python train.py --num_hidden_layers=12 --hidden_size=320 --num_attention_heads=5 --num_key_value_heads=5 --head_dim=64 --intermediate_size=1920 --vocab_size=32000 --hidden_act="gelu" --norm="layernorm" --norm_place="pre" --norm_eps=1e-05 --positions="rope" --rope_theta=10000.0 --rope_fraction=0.25 --qk_norm=false --attn_scale=0.125 --bias="all" --tie_word_embeddings=false --parallel_block=true --init="normal" --init_std_qkv=0.025 --init_std_o=0.0 --init_std_up=0.025 --init_std_down=0.0 --optimizer="muon_variant" --learning_rate=0.00864 --lr_mult_o=4.0 --lr_mult_down=3.0 --beta1=0.95 --lr_head=0.007 --max_grad_norm=2.0 --warmup_steps=200 --schedule="wsd" --decay_fraction=0.765 --decay_shape="linear" --final_lr_fraction=0.05 --batch_tokens=65536 --max_seq_len=256 --doc_mask=false --z_loss=0.0001 --train_tokens=684000000 --max_steps=10438 --dataset="wikipedia_en"
MLP neurons of a small language model. Each row is named by its layer, matrix (up: input weights) and neuron, and shows model dimensions 64-159. Each number is 128 + 24 x the weight over its row's rms, rounded and kept within 0 to 255. Numbers have three digits each.
A block is one neuron, or neurons of one layer that tend to fire together. After each block is what it responds to, as a language model described it from the Wikipedia text at the highest values.

L3.up73:112126101129143073126112121086163118149134115126134133153103130120102148122088152081116186160131172114122143152151142099138165138138151116106139114124166155134138141097093147131115172101112131122112126151116135107134159125133120090137174122117112142130162105137117127147176125113166104142
L3.up132:103131081080138101149117124121102149116111109099166080161127145130158166128170120157146145158117105136099119100171111109150140139134122127126182090148136123128113156145114135120133104157114142121128109110082111095139115122163104128151139116122113111133134157134143163178126120123123137173
L3.up391:137128124148149134136094117147112144136117136182072124144169130124113144123155109148116140131135158126101108068147124106084148092097086131159103195132177109110149101136138130129085139105124108142114102142153110107146130107185129086115113157140141144121118141168098140167121124151134135131
L3.up689:156104129099186130097117096142154152146094136122126134148096145107134117150122119085109141122154130099059118092137146080142107112142121138166184178116140114118149093108170114110123136126152174122128136125128124146114121132141124105163151132170139157159094170123089140083113132158177089171
L3.up768:139103094140144116114134137138127111174145137166173083213120149145087152151140142143146155114150175115083161118084127135091169081097146140076131100169141141158139082130118141075113119152065126113123116117103114155139106135150172164192107059128115144083164155112167117105127087121093129093
L3.up1063:130120129164153112145088076139159125166158114137139135197111166143109154158144119136107150156166113177089120142153120098106132117150162146138135129122110134115128119135118113064106113143114169155157124137134088066088160133161101159153165128124124132120094150124128146138133097184113137141
L3.up1077:179111135140151161071117106113130128159127126148135119189152102135131147158105087136105150138130178108109124119155157139156164126137096158103123119132180139115114148136131131137112130107110147131133114100140087116113125099167125153172153115122144156119092141131104117163129101153127088107
L3.up1873:117109095119174098142092128125131135172149105138156108175125166146101125153123100121101120143110133142126113120131204113117170161132144147129149137144136114114129072147132156112126141093115145131169104142131136049122151122141094124133142143157136140124107117129115158188124116136128133113
Sentence-ending period. Periods closing ordinary declarative sentences in encyclopedic prose, often fused to a year or quote, such as in 1969., Broadcasting., craze".

L7.up468:127133145107123142167140096157148127131111130137117120120159202123129122149108141121106109156114164145118117122160116140100123102156160135131090130112102099095099149148117156128150166130132126127120119136131171103128111136165114126088122134130138091154087148140136155139111168081093134141
L7.up814:098134075103163122098114121101144158138180146082115142146120166133167148147123126124117112104178127128153097137114107151132156168087121077149107148156127161133117116093117146112152126129140132135129117134168144091166105109207130098119127118111108092139137136120134155118128105110102145143
L7.up1006:110142145153148126114109115171155146145139118136120128170144157141103091159147078125114097111151162120115174173144153128113120094143195137125051119140108148122158129098142129123131151094115125134141143138159135116130138139127186125096114121103104085116152147143116150116120166113111129128
L7.up1434:134134127121162123126125115131148157160131148116145130139114155109136141125126108144199119121151134112089132129121105148144134149101098144125124150164123134101158098088156131075147146154129164152120162124163143097146113092148077141088134181145105115155129126115107109156112128128134160157
Slot before a name. Separators such as pipes, colons, commas and list dashes just before an expected person's name, usually after a role in tables or lists (Prime Minister |, Chief:, successor,); weaker on other table cells.

L8.up507:128137154162113124132140113117109165144126133126153166134139123145060146108121105131156127151210156131129148108095110155137148105160126079144148151169146111104141101066131161113119140139141133131127122124146129127149128086096093139148124113152156159132139119113138094177159128170093105085
L8.up1863:140110138156130072100132136137154158121106100116122149152089119138090144135143115137120106125172167088105125108127116099112123124144112154147148110114135131104108154141132122090100106145132105142138139100115132102101131131142121138167164122154098108166128166153135115140151152145130114146
Boundary punctuation and newlines. Sentence-ending periods and the line break right after a === subsection heading ===, plus some decimal points and commas inside numbers.

L7.up500:098160150143140153124131117139162143127104127123090137182129130127127123096106109108138133100121159079132145142121140090141090111131116094103108145113124098088159090118152092125160139123116144154146116113096111091174113137153096072127155120129120130070126123131124140099119141135156111141
L7.up558:108114140086106179135168132107112087111138139145102131120111113127137113097149144098105116137140165088115143171133126170107155131146158128095112143095099102101099110170126124110126141101095093145132130117092168127092151132088118097140141151121139132159109159152088103123149133117142156135
L7.up901:159149120135108164156131161134088158133101160155115160118096163118131096187148131112144134113096150108147144080173090140137132141131135115139119156123091126146120124109160124144164148115134128096158095118112135149184095125110153150144152128159110103104091145087148123084139142179104136124
L7.up1205:164124125135105125150144167121132116158133145108106121145123131135143130115131102126133121116206161113151157133102101127141099104144128128067114160106126146073131162150157110119122139109126149102126110132138081127144157136133106111134153091136103119121112153115126156144112163122143117118
Non-English name fragments. Word-piece tokens inside transliterated non-English proper names, mostly Arabic, Persian, Turkic and South Asian, such as al-Qasri, Mohamud and Bayramov, including hyphens and apostrophes.

L8.up687:174096125135109135139162081120095103113128138111115089128107168139127142115130077124137144147169133205072109114090111120138117135130151176147138127131139128163133136109084112127136147145175157123106129082170162129153114083100123113159140172133119118139114127100100139141108140139155136143
L8.up1484:176143167119088134104157138130123111082112118091108092109128168134145148079145120106108123152173125128159173115130125142168113164145109160095109101091133088086150081134128131128160090114128152145155125142180132149138116121124131105163119133102139130136120136123131128167143123121095128133
Foreign name word-pieces. Closing or middle word pieces of multi-token foreign surnames and names, often Spanish, Portuguese or Italian, e.g. Cab-ral, Cas-al-s, del Pot-ro, and occasionally of foreign title words.

L8.up81:122119132134123144087134140163103152082129141106116118160147125157099160082142086137114134161152113153106099101131095096123151149114157132076150149150113174102104165133115120148149174131133124151103146126112131129138148089082131117128121129100110133112107129158114105115180074126113139078
L8.up542:134084137148146141120148122099109086089089129085143102171112161152080157128123090153128115056123139119143134137100123138124117137156149133058142173124124127090135116192088109172159148102172099138111141137146162127126115100114137155154070136134102115131137165136076124154126094116107100107
Closing punctuation after phrases. Commas, closing quotes and parentheses that end an appositive, quoted title or list item mid-sentence, as in Marcia, "Trouble", (Aisling Loftus); also some numbers ending a list span.

L3.up53:151178125115126126134156109139115115123128159169114106105134087104109121152114122131123130096133148158157165094149140115124139151142137146114121115112085132101119122129110132134136148099116086092119143150106108139118071127131108115144176100149115135132104116130135100126134109148106142172
L3.up205:134100154136116122102163127081152078167073120126164100108151108122129095128154119119136130155199135167084131105091154120119144117112116102121129168110173165095091146146167116132118115094112101155102135135133103144139104151116132148114137118127134098140111157101115139171136124129154117112
L3.up572:110091136164110096159109183112139114160091125097146137142135119120109153123182128163104180149127161132083164146128125129140144126136128132136128124160148123107144142119078123132108101088114146157106167168136136152133114129122188175140119173150159119160138163115111129089154109162169132102
L3.up610:094151143118115116155131136131076136139086116141134136157135122105156150162184103109117173146125121113109125160163095139108105106140096121081106090122079103141123155134142148162087099092153120124105150129142131127123092134159125112143141132117149142092104151108139143091104123141123156083
L3.up884:115139132093124122141140109081160111140085098141134076135132128140135138119134123170106098133193172140092136115150146131164124131131158143127133103141147132109127129113160139170097133071147126119142129134177119139105142142122143136127134135148125173117112152137137112140149093150148136116
L3.up1193:108129170185111135115132142117104086128124117118125107118168124140121140159151121120102117167189149119129149105148123136130148118103129109141105137136160152128122153122136101163125134102122099123131147159126092117206108121136103168141115108108150126193140152100100138143136134101111164121
L3.up1287:138118139177124141100129156126155132165114087143116111133153113130125137123148106140094128150195166123150137116130161150167085132091072103103120151138113147070139117145125141162081146129136135095148123174141116130147150123112180156160137136158124134142124120098142097142148120135150139105
L3.up1497:145107142135130161131115175115111130143080136100112121147126118122141142167128120101096082125200175129099117100115155137163135091158129103125120202153135125105119128143145112145100137111126124138132176187153113120120154117108124145170141131146064152086133139090075145143168125148132129104
Final piece of names. Short final subword, often a vowel like a, i, e, y, that closes a split proper name or rare word, as in Mass-a, Card-ot, Cool-ey.

L3.up420:100178113093150161156088155129143112091126127128140145165145145106107175140105094130091152131115145159075101086160163121148089140120130168141132129117144101104109142125149123130083155103110076164159090131130114147130108095158097147143098100138134150119150107062094133139141143110159130164
L3.up476:117170127120126158124124123116150093120130118175103094171155122111150135125150091154114165111108143168156107109148140106110114130134103146135126150123125119072130133140142131121084093077116100104129127149139102118125131108167124117140141122183124179115121116077167111145125102120159146151
L3.up625:088155099096152107105108148145123123098135123113150124128157126131100155141165131150155116097154160133114158100143123127101154129149122133150138122131091085091145097114142110137079174113171145140090126098139164124109124137135075130115109078156100083104087148115127137082109158150142135119
L3.up1130:122173108173111181097119155135159124106139120153102131163115114092109154128128070130099148141094092178120108121155106099115108134108141145115132186132133095129109119124117132108127114091144096107134157128124121118109142086128067103146118098082094143137152121058123083156112134107106125139
L3.up1212:095153094089123146116104170129134145114096116124154095115159100099107156133149100161101140121124091116095097140133147158159137110153140133170124185180131125126148132127127107167134121130108133113169103105117116120164111117127140085146124136119106167130085110094148141126137067107144149149
L3.up1555:167140087123163110130097147145133136098139108143123078146124113103154141139182067103182128113098147114128131119142157108141130095102081124111145124099141118121131119112085147128141141120113139112086160118135142118143121104158160160147162180154093161111149108113157125113138172145096128119
L3.up1593:143136120123117164127143120118117179098120146144126135173116174142135133141157150109130147143104132109171115130129146138158107093142143147105065123109145114144113117134109137142083080159103159133136151158129122109128118103109154104115134102149141136087148165150104115141105103161143169119
L3.up1858:102130122114145136114136155111129133136138119167186134143143129110084169117103094139119148077154148125115129101103134150144123117118164202170120171140119098129142118107132144121129128142122110120161098120117154136144119145158165125132085116123123149144146120082143123139129117118101133114
Compound word endings. Final word pieces completing compound or suffixed nouns, mostly occupations, such as defense-man, survey-or, account-ant, mob-ster, vocal-ist, bell-boy.

L3.up162:144145129101104139110162118121114110130105142080133099139121126155106085110103158135130124110122114124133100068073132165109131112179117154169196161145146128166157156133128095109152140111102173116144148074124074112175121131125091134155138145156135112142141147129146109182130111133104133150
L3.up455:153166137172102143120128139125139124094071152112132186148122119113143107152124109127142136115100110186161090151110118130116083121170165170134155103133165160151094089121158130102157140086104118141109116123101112122149128155096162162112128130128167091130082134139123110179131112114148129135
L3.up764:095125170137131117130124124119158132098106152188117124154094182107088122109114149091146126144162140122120125148107126116133113102109118140137121141132158177138143127134162175129114164144142165131147095142133112116107149161167145138137149115122153115134130188104153087104130096128122131178
L3.up911:111150140142137110124128171075130103106120102140143140124131143124126149113130140115129119170108124152131137105119124127150100126165126142170121157118161146163146116118176129116143141181168122108149141160130102126105130147106116146107124143153090120187155153074125098153153133139091144073
L3.up1168:114106132158122097095100131120171102111140119142118140152101143087136180104130166115140155096141143148150123125118169149124095100113149138127149137157112099130162123131136140120120129112165129126104140121153121123104157085096151122140161103146120080165116178105140111144154134166119158112
L3.up1353:131154128151105128087141119152079147175105135108137127130116151094084153128143088133129148109110146129132110124131131141161076126098143133175179159133134169154134142083136130121133152116158077141100105141121133083100156141073144093112154142138140123123113147107112124176111117148101174089
L3.up1358:151125125147113124120140112111165143113120196128104105118225132133114128120105101137127141144133135105100104197111137148193130138093114137157165160140135122100119152131135137160095154159136141154095125137124113167127144137116110117120110142101125114139160166098151116175148121136121184089
L3.up1420:114177166111161123106114097077148122125124142156110111114144105172089114119171154124153106135131127126124116037119118160108142162137158143090149119088089123153136151105153124117116156103124130131148094152148130141121143092103133161134152143119117083157153121154130124134160154168148123126
In-order-to phrase. Mainly order in "in order to", plus other set-phrase nouns predicting "to", such as "in addition to", "in an attempt to", "up to"; weak on newlines and mid-word pieces.

L7.up229:139124159152110151123169142138158118152133154111105071143081100141122148127126108098106134119168176114109192114085118123130090111131090149115139134112139128113101123141156116172130142089155144141103135163141121110116121137119119147126152117127119113101090115099107128152132108154139152127
L7.up494:113158125106129125124106114142153128174090144136139124146128113100119133148135112170112140076115096123165160135101110119105168075132136156112102108133118155139104128136103096163136115125143102142163132133118108128138095109145111161086130146107139130111137147144133123155159096101131146125
L7.up591:081144113148124132125148137168133129127137141131043125128157121102116135139100096095145156133158146126139158154112110154118126110139156133133110135144134099083123170161141170128137115109131129187123142085130105130153140135154095110136130128118130100151100131176124143144142153115145146105
L7.up1609:093147122137161129119164105159130148156124069106080127130155097113116160128118128136115103139137198124127156130110085135128128120120133147139112122131126093104142118131115194110141109121160158205102102090142142142144134138171124144129137120110124092138145113165135137126167136100140129148
Personal given names. The given name, or its final word piece, just before a surname, in lists, tables and prose, e.g. Romana, Keith, Mao.

L3.up18:080102143128177132109157116147131080119155150131125138172106154148121112117155103056121134102096148180186117119074175151103102114129096106106135114106098165169095149144147165156117133154109091087144153108164122164128140140117105169113148183137155107149165123095134117128132142098107110149
L3.up309:109120126194147109110124186097146104106147166083162156159101130132094109100147113126128159072158151105109050145125151124150117125160123098138103151130117119158152134130142084124116137132076116111133145184119099146115066114155143156170123100110066125131122116149152109176089127097155153129
L3.up562:080115162142138138151084157155142105094149135115111192148119116165092110113089201087149164162139190114142116116129143126142127102148135132143147170165080141142118159119095139141138147116076120172143125109115083107146109133109150179105127099070126119140137158112083120150111081113150091144
L3.up857:145107123161153175155148150204135128146125116130108088148117110086137110099140178097131106089157164131152106148130136133149117127152120105161142100145145155149100183147143106119112126144094090151107107140138122127126109185161089145157082161140137104131112146149115077133088142142153131118
L3.up1380:162105172136143168139182127133104093135111137163140139129143115146111122122124162122120150096131147144100124144113186120138129133117126112102123148123104128102134130109125152138125082171120077116074108178134087104165079156129135144136128125131137102084114164137109102178110135110144118138
L3.up1703:125130116122126156142128135140118147116140153146112109131104124083090124098153165087174129112184120112133114133120149144128105089138160148124146166090111131113139124151128122146121160131128109106162118161119130117123083120136138122127117152110137124157123140166140119140094107093126111084
L3.up1763:127144138121177112118098163141141111117144182119115172133165155089124098133140128100139131082117145146113078159094111147113113119165134160129128145129096118121108127110090155105133099157129100140147131156086145072154091143168135136171099113112080109131107115090126109154126117102166114136
L3.up1770:100137130121146160116130129136143131118085123083095116171105169138070151105130139137180146171147138110157101174098145107160107179138116141159164102094133172105129134147110153134122109122094175115153173138103163129134139146159100129147105122155122089156153141106105107144071091140127093102
Sports stat units. Unit nouns right after a number in sports statistics, such as goals, assists, points, yards, or the minute mark in 34', plus table cells and census counts.

L3.up228:101151128141072102110089151097154106136128113155085135118082128107115124116104145129136132153095126124117082111096124130127100173149121125096096101135114150130177076108127104130106114139116080157103165130144138132099120104095129171128099122177102105120142151125136135121135147134083111126
L3.up295:135148096164122107101090110169124115114156124125143117168108101151140160153148132122101148089111138081096092104133158123128110120112160107113115151106120173085096154113140076144107128112148134109144117147144130162147146114174080111100097167121106146122143107101105155124144113160113125131
L3.up586:119155135134115135099104140128126139087155134123139108136121142116150113120142166122126152104130146128109104141123136100141100091139097136144153089167142140164053150117109143094146087147202129100133151133153158154125127122137081092155121159155144165108117080146154154151148145118086139116
L3.up598:111107141094145125128095130143106171133151135166119103147101110138106156132120177077142113092140181100155094118111117113106159131121132144103136112109137088096131103124132140148110081125153132119157163124133113116134170125161091150127116142121124145139153124194114164100136129109146146151
L3.up737:164148112058116135128099085159117124102115101156159112112111165122166147105116092111113106108103128130123128142121106127129090144119156145127103150126136136101132075134158105064147142081138154139127142145125126131146112115106120131103115117134118132144116160137110112176142108139091133117
L3.up878:129110156139101115113120157104112147140141096119156146142126161111131149120112124130135177101129134091158113097171152109121081100153171167094091083146103107183118119108135117107129134152148120143151110121116147145156162135140110127143138094095109098099130117120147116101136126124144174157
L3.up1156:126133144108136149105119131154119118129111139142119094121093162147127143109163192125128144150133139107169143123127095143108093123109135132091108138119097171099095149135135091090165096118118146103119130127146115116083125176084150148129136152117126158131144139127158186135164123102131106123
L3.up1903:087135114099079092142159172110144145167104136138119143149130180107156126136157120109106144106151169103137161102146109175159148154120127088127092140145125099140092117118157109129141099117149122131106125149125158140150142151151123151155118143128102143122100097131048135062114103151154144132
Name-internal word pieces. Word pieces just after a capital initial inside rare or foreign proper names, e.g. R-z-av, H-jel-men, Ka-z-mi, K-no-x; occasionally a plural "s".

L8.up718:115163063115151147076136114141123133110130136131070142115137150145115105103163093143151083121110128117133126103146144152116159102110127145145140133093132131102118165200154117122116128119141121121122128170156134128120157102169140133094125097161072125088098125092127113128129127145099125168
L8.up1729:134112109097143133124128176137146121111127131130067111119085133112120143107118182118113174103149147074099131080116154176142123079122098165176100178071077155150155139125130126143134124137109114146147136133146179122131122122142084133097101152106094112108117131109142122159143128146138068127
Occupation and organization compounds. Inner words or word pieces of compound names for trades, institutions and job titles, e.g. West Midlands Police, grounds(man), mill(in)er, Chief Medical Examiner.

L7.up585:162143121107119113101122131133123132157100135136139121155115178107123112086113107120108115140129123114069121148140142136087106110114107131087134139136146124146164159130166089116130157141108107162145127119090130103140056105133091144143128159120123107138173135096118123180144109113124116120
L7.up1751:121143182143123145115114141106153125157129181124118134083127114135088079093119144129120131119169170071094129110108107146106126157130102144147142086118154155123124140164139104137136121155108127166142100137121141143142124145135105180134081142114129097122119136096143131149112111115143111178
L7.up1858:097105140125094161129138143108133140093120144095121082133123108187148129121105136107119160125125159065147163071138141157105141110122125144107169120113137138107116136111125059114156149120137146144135145206086134157110117169128143140142086154142124126116118148134084145137119093174155148150
L7.up1900:123151169138123150142154115099108133143130143142097158131135106126131147114117114135136185098163109106138154141080146085105156142128162177109130146112143118180140098129148122142094131181122146152171128159120143111141132156146133080134132149133118129140120102109129085111154129144126105171
Competition placings and results. Tokens giving a finishing position or stage in sports or contest results, in prose and stat tables: third place, 16th, fourth round, qualification.

L7.up719:072170109140112125171124117120120130128091097162131144131115140142141115161161103182156103109119113169128104097083154122084114083097143094103175146157145163120167109127132095136142141123122104122134103109159063153101124133097095186137137101119129129104132111106147131172140117145164121147
L7.up761:078121110144098133137153169164160122133095088107120173126116144117125106136159114172125133179148111167140099104107138140077113094115130143128125126111164124121100148137092117162126098139178144136103103124157139141108102092108100135120143135133084120122128130129134144155156074128108110150
L7.up1228:119193119132100160122153149142140122167109114095163133095133122130119120154117052167164120128123103100122157105120139113133150132113115087154150104132117121106102135116124104120099135144143117125130104127152113170087120105111143140194128132119109105136151143134144094115123124137158147157
L7.up1755:140141103090141116126150103137126069100131142112049144108098137184129141137149125160156165156113099095146140127101131126139146091112170192117143150157133144124151102161106131111170109111160117140152111140119143147144104139089112118146138157128101114124124114129105131136144083166155078109
Mid-word fragment tokens. Word-piece tokens that start or continue a longer word still waiting for its ending, e.g. tra-je-ctories, dis-man-tling, break-bul-k, " Dec"-ree.

L7.up320:087126120128112187124129155134177119151150150122143126146106083127112145146143158152155163145097146093140108134137092155120100138134113178121108112173138170121138137116108161104132100130132198111140134143081089168149148137131128202157092110126164114084139164125182116120155104104118115145
L7.up972:091126095132099147133113105126126154152135177100109134123136122132128117111124130214119095090105079112083147166099154162120123112120143128075094120148093142148113144107158100081157142116114159144123096142125142123106157142100117128136094151142095147137136131114120153127158106142136137134
L7.up1378:113156107124123124147137167113153146149141106140078164155096118161135119104144095119101089137083086121089110114102134143106117163120143129091105128135136123117116119112187103112112131149166173119181131147165091110107164134110144143132118127108133136105131138129144137096120116106112137153
L7.up1490:116121132155161147134172137134115132151136132120161150138145168132122140140134085134085126131130094130129138108143187110109109132191139116144133150140171147114103134112146110085138106133139164114116104128118113131144126135152184116121109144114175101104109132130145111157162121154159151108
Possessive apostrophe. The apostrophe of possessive 's after a noun or name, as in the school's mascot, his father's term, Madonna's manager.

L7.up844:135081131065111118158114078133142127142167157165158070109104162139092125058101111096154085182125151111121110155122121114140128157146138096093125113123098149159124147141095119118112174165118114133114142097135098135150128109135136128176138115128109097124149147148144159118139111127122114161
L7.up853:077101174149114129129126153109123170178112127117113090100124126142112111121118155180104143124163166111093126142152118126117124163182133148153147103133151110132126138131111086091122163138140146089132121103150121169088128111139123114070126152155100116118147097104162129162130098097109086146
L7.up1117:080139131098160159123144125138105107109110161134113117151127090168115163122129126134160087130122142165107119124148162123128144135176099157158137141128177135126176141159126105173121165105128154095126156114139126122112090179157170095162144147149098122120169090137158130097113091133100091126
L7.up1847:078093109120140126116098117131125094159142155119115149137121124134109139152115133122134137126089159128102111121191139124122156161111133115136139080116168137151132128131142142127166143128098106101149129107136113113130122104136147143132115121118133072124136122140175122119175103135076102122
Units after numbers. Unit or measure words right after a number, such as °F, meters, km, kV and %, plus time spans like four days, six years.

L8.up760:134125122143123145146109138140134138132125167143117132120115100136079122189133135111081122126106153091126122157130178111149111139142135093143161128116128108169137155137131144137158157122106152142148067170099134098133083176112120160121114164099129155087102114066133143133162110117123150178
L8.up1032:067114164106137089156107123161128134151127125141094113182110096123099106123108152089125166167112160110094113144096118163155131129156139098104114104087149116141148155082097173163142115166058162163149111108104106106079120085131119123109171108076125124150108141151137099104138135135111114141
Goal-minute marks and list fields. Mainly the ' after goal minutes in football scorer lists (Seedorf 2', Yahya 24'); also table separators |, numeric values, and credit counts like (2).

L7.up13:136150126119138152150168121153152103150126139145142113148098141185136071140097139158172142136120134142133128145081163152131124126168137099105146121125134136116125167133071110143170119085113164098152203112102109104131142112099108134134082080152082126137157118128122094119119129138128142095
L7.up839:144133141138108111106100074072137168116141134179155135135161141142084121107104097150141107106132177122108060130133149130131167109138128124135125104151121149118130124149187142111100139114125119119093141103098122121151100112145146116077129056122146118126122180144084143104167155107151149132
L7.up1645:152125179120132132137112169120110135125087169158128128149125166127139115129101129166140110104146131126124133130104104115115131130126129151134140123116097169061169125128130137165116108141132123114115174145120103142162140152119110131117073105133111133151154119155125094123181141126135126128
L7.up1833:177153150128113114132143114143120189095166114120149099128141124106100110114160094125131114138116139107072109128144125134111167135121140130092173147147124135097143113140134125157122101115146121120113140133145111130132145143092123093104142114121115116153107175119084128106176123147144098121
Clause- and list-ending commas. Commas, sometimes "),", closing a list item or full clause before and, while, or a participle, e.g. "Nagao Line, and", "effects, contributing".

L3.up3:131122177095147148079114130107156108136132134150094121139120126128104153143108104111138130107157125149126087172152125100137186164134182135081154177126096105101105120161109113067092144107157137123120149138124087110106121122077136146143118132129101159144139139120136141141150105139119103158
L3.up299:198116147138154155119142077147132104175129136140139150124144177100096108159142101108133126134088152134114108107153118097107136124156139138128134136154158129101151080114160095076095098149134135162119184137084138132116148107100156132156131137118112125151101160122101110122137125123119082133
L3.up432:136114143173149124097124127111151143132141112112132111218115116189041108103087104174132150152123141146115121104162149128113160097150099137112145140136102138147112099183100100123139104136145115138168144119118127113115144145155153158149149111109120160095080104136100130121113113115128102110
L3.up564:103096148141140142091102089129159159127170094105170124166117113168072103103124098172146130081111151100140084092126105144126142151142126102103134152159088129109131134172114098113152124123154124140154154089139102121085099126106119148141151091146135170124091184150108122127175124113124139112
L3.up791:145126119139134127131106092151144107141108075151103101143100131154105117144139094127151109123107161108117117122147159160064121133114157134144114072109136138132140136186123135123144121115140106136111145137140095127129125138089127116107121144126098116110116133140092128101167140116119188167
L3.up972:175085123103152124121108110073146118189094079118096128138133134141127122147137123105148127152144119143105107127116114125167104128140168095140121102190108132149175113138142166131084139148090135123133139175122100126185131126127146121103156168154081123173091141150124083114121152140115101137
L3.up1015:162124149140146140147089124155140074141112132094136129141134154112106116140174078106176143103091101113092133103103096127101161123107168122107126114175142109110129096142128112112140103154175092152143161156120113081116153102082176132126159128130115164161087142158116119124140112142154118114
L3.up1052:113107144168150138116035088118117100169152115107143124154114147142088144178143095137142162134116138135088172086127127129141166132120132119099110119124107136118120124170137149108140117122156116141127147107124104102117148094086135108142159117123119135156080145159110149124127122154104145115
List-item commas. Commas separating items in lists of names, places or nouns, often just before and or the last item, as in Poland, Italy or Soule, and Mark.

L7.up748:115085117105155113109138099143146165165139143139074115111122134137103119145098120120107151144144140128110143144156143104116140128107131106172130135118145123152106131119172120116112096151161107159165125140117155168121120137111121143095124119129154125115143117125136100152123146099087055199
L7.up937:135097111117120143128120123178139137115115121122159073122092127112129132147117124146161136133115123141135145103144100138120081140125126162113119138115117166184111132160120131110102113155176097125168171113136132100170126097143169120109157161128117119127138141097129119134120135130120132114
L7.up1541:164152137121125143118104122146142144154133180148119116147134122112117124138141140105120121146120158117135132145125142105134127123092081126088105117099079142125116086162120108135107155129126118172169117111118121144139146135142107139120176169104101119187131128117184155095142143113138135106
L7.up1809:109084112174171110187122112164122121100093111147115106110097131116132128122152157109092157165134107098096119140114099127134117126111126108113104138086102113106142118133091139100122108143124088078159138109094107132148157126131145143130157111122114166143125145074113110114115131112077093150
Nationality and country-name pieces. Demonyms and pieces of country or proper names, like the endings of Siamese and Jordanian, Austria-Hungary's hyphen, the Netherlands' "the", Polish, Irish.

L3.up90:111135175129153131159138115200117103155118165158119135171075200163152126126125126142104152115135153113137132083131107146126140143171098142168178153136140144142152119148142149127131140126120121110142144155133133122116104125087111157162113147149131117144154138125126071158088186142097118120
L3.up91:106167118186147142105052101134156125099119137110111095104123124131158105139137122127146138149070096161123107090099155120152076125134135156135098151100167109093138139129106103124135095132138154147128100114140137159159073141088139096118128099146153149115107117117120120139139092076119136101
L3.up130:113107162128116143162117120131170113119119111166148098109098156142112114185126105148156216162118142115099125134140107105116111157154141151177125138073165164143142172165135123135098100118124146136150120123155100132152098103157106097147084111142129120137137091136137094101122086107125099151
L3.up541:133137128128082147138130111122134118143136081158115097133110141136138121128111132149123132152150172085104146126134096092131072162150111149143139096155103155133120105101129141147154120131141175096124133151140114124119129125101116117163135124134145129129181082145093136144073146137131121105
L3.up776:117087123131109145180109109114162136151115166089108138177123176117109166138091125164093145145131136149137135159122124135114116175136136142132133091115162158140113111117096118122151110165142125125139076178107103164097069129166106105144114123149159123151111131110097101134125136144085135100
L3.up977:132109161134090115158130119126158156137094172084130106114136124135168117168118153127149119109159102110159113090087097094177150101129137135126131151099150092147160121168122125137168160133126117127080104111128134129160103129105112115143139147160111139159114175141146146142126149110106159100
L3.up1149:151138111118150118098108127088116102117116153134125114100107175128120171171098107151136147110117134128109152151120102154153122163115112124148156149113138183109098106152141149126129136147105124095113100138145128093111086098166112118117123114141135151145134162109112082165191152103117110140
L3.up1278:095162149121147157144091109164140150073115126144107143149106162167122138075126147126109137111138133123136148134061147160097105121143147096123137141126138150142131133135119096109105170175133153120155114168135158133115147130152102116085127149144147126159177118124162117133126129160106101130
Suffix after numbers. Token right after a number, mainly the s of decades (1960s, 1930s) and letters fused to digits (R134a, 5c), plus words following numbers.

L8.up669:135092156117124119136148067127109115149140127144131087123092121123146126105123121142144152172102119118146102123129154123109148136128140138101122119117127126130143130166147133100088131122124102118097170129126131114144134138118126174111120160096078114164107198158141146137142154144111161136
L8.up1552:175072129102156119126148146131133153108128143130114088164113066137158095101130158103121134121108141108141125145091129175141112122081134147100096078137112126119125147151131159139105130166107145108088131138109147116137099163110126129100136147115107103138122118120155132119118127151135125142
Foreign name fragments. Word pieces in the middle of non-English proper names, often after "al-" or in sports tables and lists, such as Jar(un), Dar(w)ish, al-Shar(qiya).

L8.up1621:152104154112144116167118103104114121115104132134123128119087129150146118141159110151179180131142149121160160110107143180134129111111133117148115132082139155137102098134180149154167121116123083116127103142136131091110152136125120153146163101125131100135110144119121117146148095151135112122
L8.up1654:121110143144132078133096109126088120120150106151133119143127121154125124147112144119154154125133144096106091068111113104124106082093099152142140152087142121161144126164154107106121126104049107102100089101146118103134151127162089114129133143147130116138116128096140143103154151178120130145
Table cell separators. Pipe separators between cells in sports and chart tables, mostly right after a number or name in stats rows, plus main verbs after a subject pronoun in biographies (went, acted, took).